Weights of a small transformer language model.
Size: 8 layers, width 448, 7 heads of 64, vocabulary 2542, 21.6M parameters.
Architecture: rotary positions, capped logits.
Training: a variant of Muon for these matrices, 621M tokens, 4735 steps.
MLP neurons of a small language model. Each row is named by its layer, matrix (up: input weights) and neuron, and shows model dimensions 80-143. Each number is 200 + 30 x the weight over its row's rms, rounded and kept within 0 to 999.
A block is one neuron, or neurons of one layer that tend to fire together. Before each block is what it responds to, as a language model described it from the Wikipedia text at the highest values.

Start of quantity values
L4.up79,213,199,206,208,210,258,229,241,181,198,184,203,236,174,257,177,186,220,187,250,259,146,170,209,223,231,191,220,201,147,236,219,135,205,227,180,194,152,207,189,213,154,184,162,169,208,188,217,199,261,205,202,221,201,208,158,190,179,185,232,184,179,226,261
L4.up162,138,224,200,194,206,232,214,202,191,180,176,259,182,211,169,197,216,180,241,162,213,184,270,181,218,212,251,182,227,193,196,168,188,151,231,210,224,189,211,181,228,162,244,157,210,215,204,211,205,208,197,198,139,209,231,282,135,204,212,206,203,255,208,195
L4.up292,204,270,222,200,241,232,183,239,228,217,186,180,146,225,199,201,225,199,233,216,217,177,253,157,142,253,174,202,131,152,204,241,200,216,184,118,196,192,239,173,173,201,180,181,149,202,222,210,179,229,177,175,129,161,201,191,243,189,168,176,202,223,153,214
L4.up789,248,240,214,181,260,213,184,206,221,151,202,255,208,201,181,243,220,211,227,189,216,206,159,184,231,170,172,198,222,198,215,206,229,142,208,179,186,297,232,189,226,247,194,192,199,276,258,194,149,211,208,213,193,199,210,115,227,216,186,207,175,187,210,173
L4.up991,170,273,255,181,172,211,240,196,154,186,185,205,180,203,178,239,235,219,237,165,279,227,181,209,190,186,194,213,206,231,230,260,219,215,216,294,213,169,160,213,207,222,249,200,228,212,190,164,190,231,231,218,181,181,181,192,214,166,209,257,213,165,150,186
L4.up994,262,223,161,201,197,205,219,238,159,259,268,182,173,183,185,219,173,222,181,192,246,200,210,173,222,237,205,219,210,195,290,247,206,173,207,182,192,273,176,173,210,200,139,232,201,190,205,206,168,198,168,236,187,228,193,221,215,154,199,191,165,233,129,223
L4.up1405,230,233,208,212,196,200,154,176,194,229,194,225,214,229,171,228,218,219,240,176,225,196,182,229,152,207,212,179,228,179,211,199,224,216,207,194,190,215,189,197,256,229,234,203,260,192,221,187,179,224,264,246,165,169,199,174,249,173,248,192,190,218,249,198
L4.up1779,161,238,208,187,183,231,231,193,191,167,192,189,214,200,192,201,258,182,267,199,215,206,180,155,131,191,214,212,207,203,197,152,228,162,199,234,157,223,204,171,183,243,232,171,264,169,222,226,212,198,204,184,208,198,160,206,176,180,201,228,205,203,155,189

Counts and quantity words
L2.up597,200,178,219,227,150,198,197,218,210,155,252,224,236,194,185,197,193,212,200,185,232,131,186,264,149,199,180,139,179,229,160,247,199,197,186,204,240,201,179,166,208,207,205,177,223,167,218,265,128,212,192,284,195,246,219,199,203,157,207,201,166,231,203,239

Mid-number digits in measurements
L5.up433,182,157,192,190,171,228,200,168,140,202,204,228,211,237,227,181,175,236,204,141,193,164,200,214,224,216,211,189,242,255,227,159,203,229,202,221,218,191,245,177,172,184,220,202,247,211,185,186,172,218,228,226,199,197,228,183,143,219,226,173,192,198,233,202
L5.up654,244,247,206,171,250,184,205,173,201,236,169,235,187,223,163,173,173,209,226,170,231,188,153,245,246,212,202,221,168,195,171,168,205,201,181,208,243,172,183,192,194,245,216,225,204,232,198,233,159,275,235,206,184,210,223,153,224,185,96,188,243,230,190,154
L5.up831,246,231,255,210,237,235,192,145,215,185,182,196,218,196,160,178,217,229,241,211,161,208,213,235,202,205,218,202,209,134,215,169,224,145,214,176,206,218,213,177,187,189,209,245,202,223,227,214,189,255,211,224,171,161,211,139,198,215,216,162,234,200,204,149
L5.up981,207,216,199,175,221,222,220,271,189,205,183,212,157,138,178,174,210,157,254,178,153,208,219,251,189,181,168,202,220,186,258,187,242,165,243,197,199,241,176,184,203,217,156,119,177,191,260,213,230,227,202,191,212,237,250,207,178,207,149,218,194,172,196,176
L5.up1020,268,226,218,197,144,281,143,176,144,208,215,238,182,226,176,195,208,156,155,167,155,150,193,243,165,224,228,228,142,226,159,178,204,210,180,236,192,136,227,239,140,207,201,202,197,200,216,259,92,203,245,200,219,196,195,157,213,229,214,220,219,191,227,228
L5.up1117,220,248,195,152,197,227,189,192,197,194,144,183,247,219,174,184,201,187,223,192,216,196,192,206,183,176,161,201,178,202,222,202,211,173,205,153,222,198,181,192,185,224,251,214,225,140,197,227,123,215,170,225,190,226,160,245,212,217,203,215,139,173,233,222
L5.up1729,152,196,211,202,215,177,197,188,223,211,209,232,232,218,145,138,186,204,185,204,212,206,192,207,174,215,192,185,231,184,211,183,244,220,157,221,203,232,171,216,188,205,213,204,246,177,210,215,211,192,202,236,237,271,266,165,214,205,159,171,145,190,223,250
L5.up1762,187,258,270,216,183,215,201,198,159,180,218,192,195,175,191,203,185,183,225,194,171,211,173,265,179,191,267,175,169,189,136,245,206,201,199,203,181,198,261,170,174,200,217,166,273,196,176,233,151,174,193,215,147,166,182,188,224,204,206,162,182,197,258,234

Table column headers
L4.up197,208,225,123,186,216,210,185,192,177,170,244,196,265,280,218,216,228,235,282,218,206,209,197,192,233,148,208,237,199,202,183,232,205,206,189,201,141,214,199,200,163,180,195,185,195,165,191,133,173,199,223,187,166,160,229,225,213,177,213,160,163,120,200,206
L4.up301,187,225,168,208,222,192,213,170,217,200,233,173,178,201,206,197,167,231,219,217,175,207,244,154,189,246,216,213,185,176,230,205,176,237,170,185,206,165,194,176,133,184,204,294,218,190,250,234,170,202,181,171,200,220,211,231,196,193,220,134,204,182,213,186
L4.up537,223,214,154,183,228,200,199,150,218,204,188,189,179,188,229,189,217,222,216,209,195,210,214,218,203,252,211,228,215,154,171,238,212,210,214,214,222,234,227,219,214,200,217,264,208,229,207,231,190,205,186,182,223,229,197,200,209,185,156,145,192,184,225,209
L4.up690,209,196,208,244,203,202,141,237,189,230,235,217,233,194,227,161,204,115,201,219,191,247,217,229,193,292,248,225,223,171,186,192,216,201,214,208,191,192,243,214,175,210,209,242,218,183,202,217,175,251,181,237,174,203,188,203,180,216,204,258,224,269,203,209
L4.up971,184,224,158,194,178,194,241,225,223,181,244,190,235,185,228,203,232,215,215,174,212,195,271,156,215,206,299,195,190,216,218,170,230,193,214,182,209,202,130,196,221,183,202,241,170,282,244,184,204,210,204,192,206,234,203,208,118,162,215,228,270,273,242,209
L4.up1109,203,261,154,149,245,269,177,241,217,212,188,221,175,264,227,183,218,261,194,253,221,206,201,164,187,224,205,170,200,180,250,201,187,157,235,223,225,199,223,256,203,243,173,229,197,196,235,187,227,154,193,216,213,205,224,179,172,179,200,198,187,184,203,207
L4.up1119,190,218,179,241,225,211,184,188,196,170,262,206,211,168,224,194,224,201,165,260,209,174,229,241,200,214,213,256,244,226,203,236,232,199,212,191,203,208,246,202,215,196,212,158,190,202,187,220,201,209,210,248,187,199,254,182,211,228,196,205,193,250,198,208
L4.up1137,187,188,179,178,226,210,176,163,172,219,207,248,194,212,197,187,223,245,189,170,206,165,228,207,225,182,243,186,245,206,188,194,211,212,198,260,179,248,220,194,247,205,156,204,193,175,204,208,170,173,219,205,212,166,212,238,149,186,207,205,205,237,150,197

Table header cells
L5.up168,231,155,160,155,209,232,242,276,144,221,212,209,158,176,182,197,192,182,225,207,207,180,194,209,205,227,213,171,185,254,185,231,136,233,155,200,170,218,209,213,282,172,175,190,213,238,174,216,177,188,237,159,212,254,231,155,208,188,240,266,252,165,217,224
L5.up714,231,179,161,146,261,182,233,207,208,228,167,218,200,185,241,210,187,212,199,163,195,211,265,207,161,219,161,231,214,191,212,243,183,210,161,210,226,181,251,208,201,249,173,245,221,240,226,207,182,234,147,209,195,219,222,199,165,212,171,159,222,187,221,225
L5.up817,215,214,195,193,175,210,148,166,228,212,163,228,211,194,184,175,186,225,199,173,193,205,158,239,153,213,165,230,177,189,186,241,181,156,145,118,190,175,187,197,253,216,143,229,218,190,173,192,202,259,205,211,218,170,188,174,219,200,242,245,195,216,204,192
L5.up928,205,206,177,184,175,220,214,219,202,200,180,233,192,210,199,181,119,218,229,237,191,266,190,198,238,203,201,143,173,242,226,204,235,227,192,199,209,186,205,174,256,175,199,194,238,180,250,224,262,179,216,147,216,230,190,254,191,225,173,177,209,195,191,199
L5.up1200,228,253,235,161,257,269,193,241,194,205,159,195,149,177,201,183,240,196,206,192,161,213,188,232,212,245,196,258,231,245,203,277,233,199,203,204,176,203,202,261,192,210,181,216,203,250,173,208,182,257,227,163,224,203,209,220,154,223,204,214,187,174,216,198
L5.up1212,186,218,231,206,220,215,165,153,243,203,248,187,194,185,149,202,198,203,231,202,199,238,176,189,230,177,200,239,212,158,226,240,201,215,196,192,244,200,183,196,232,197,198,222,180,265,265,201,174,174,205,175,193,157,172,229,120,181,174,171,254,178,239,261
L5.up1550,142,210,199,216,227,205,220,182,201,177,255,180,164,186,167,174,241,220,212,226,185,248,175,141,190,231,145,204,168,270,214,207,207,236,202,181,205,161,188,200,234,223,201,218,187,232,208,252,215,239,189,146,134,204,224,187,191,195,238,181,198,165,189,236
L5.up1640,202,259,198,195,186,227,213,182,154,182,243,195,180,184,238,163,217,214,213,241,209,211,216,195,230,197,163,204,186,208,221,222,224,162,198,193,171,212,221,243,190,205,193,187,185,198,234,233,270,151,159,239,173,242,164,219,250,207,245,239,175,241,232,195

Table column separators
L2.up1096,197,200,189,222,210,244,196,184,234,164,218,205,199,205,189,194,245,169,248,166,206,254,216,250,204,202,186,182,219,240,213,220,184,231,210,210,197,148,180,278,221,205,218,200,221,187,232,197,221,218,230,208,213,191,196,183,240,247,171,176,229,244,222,264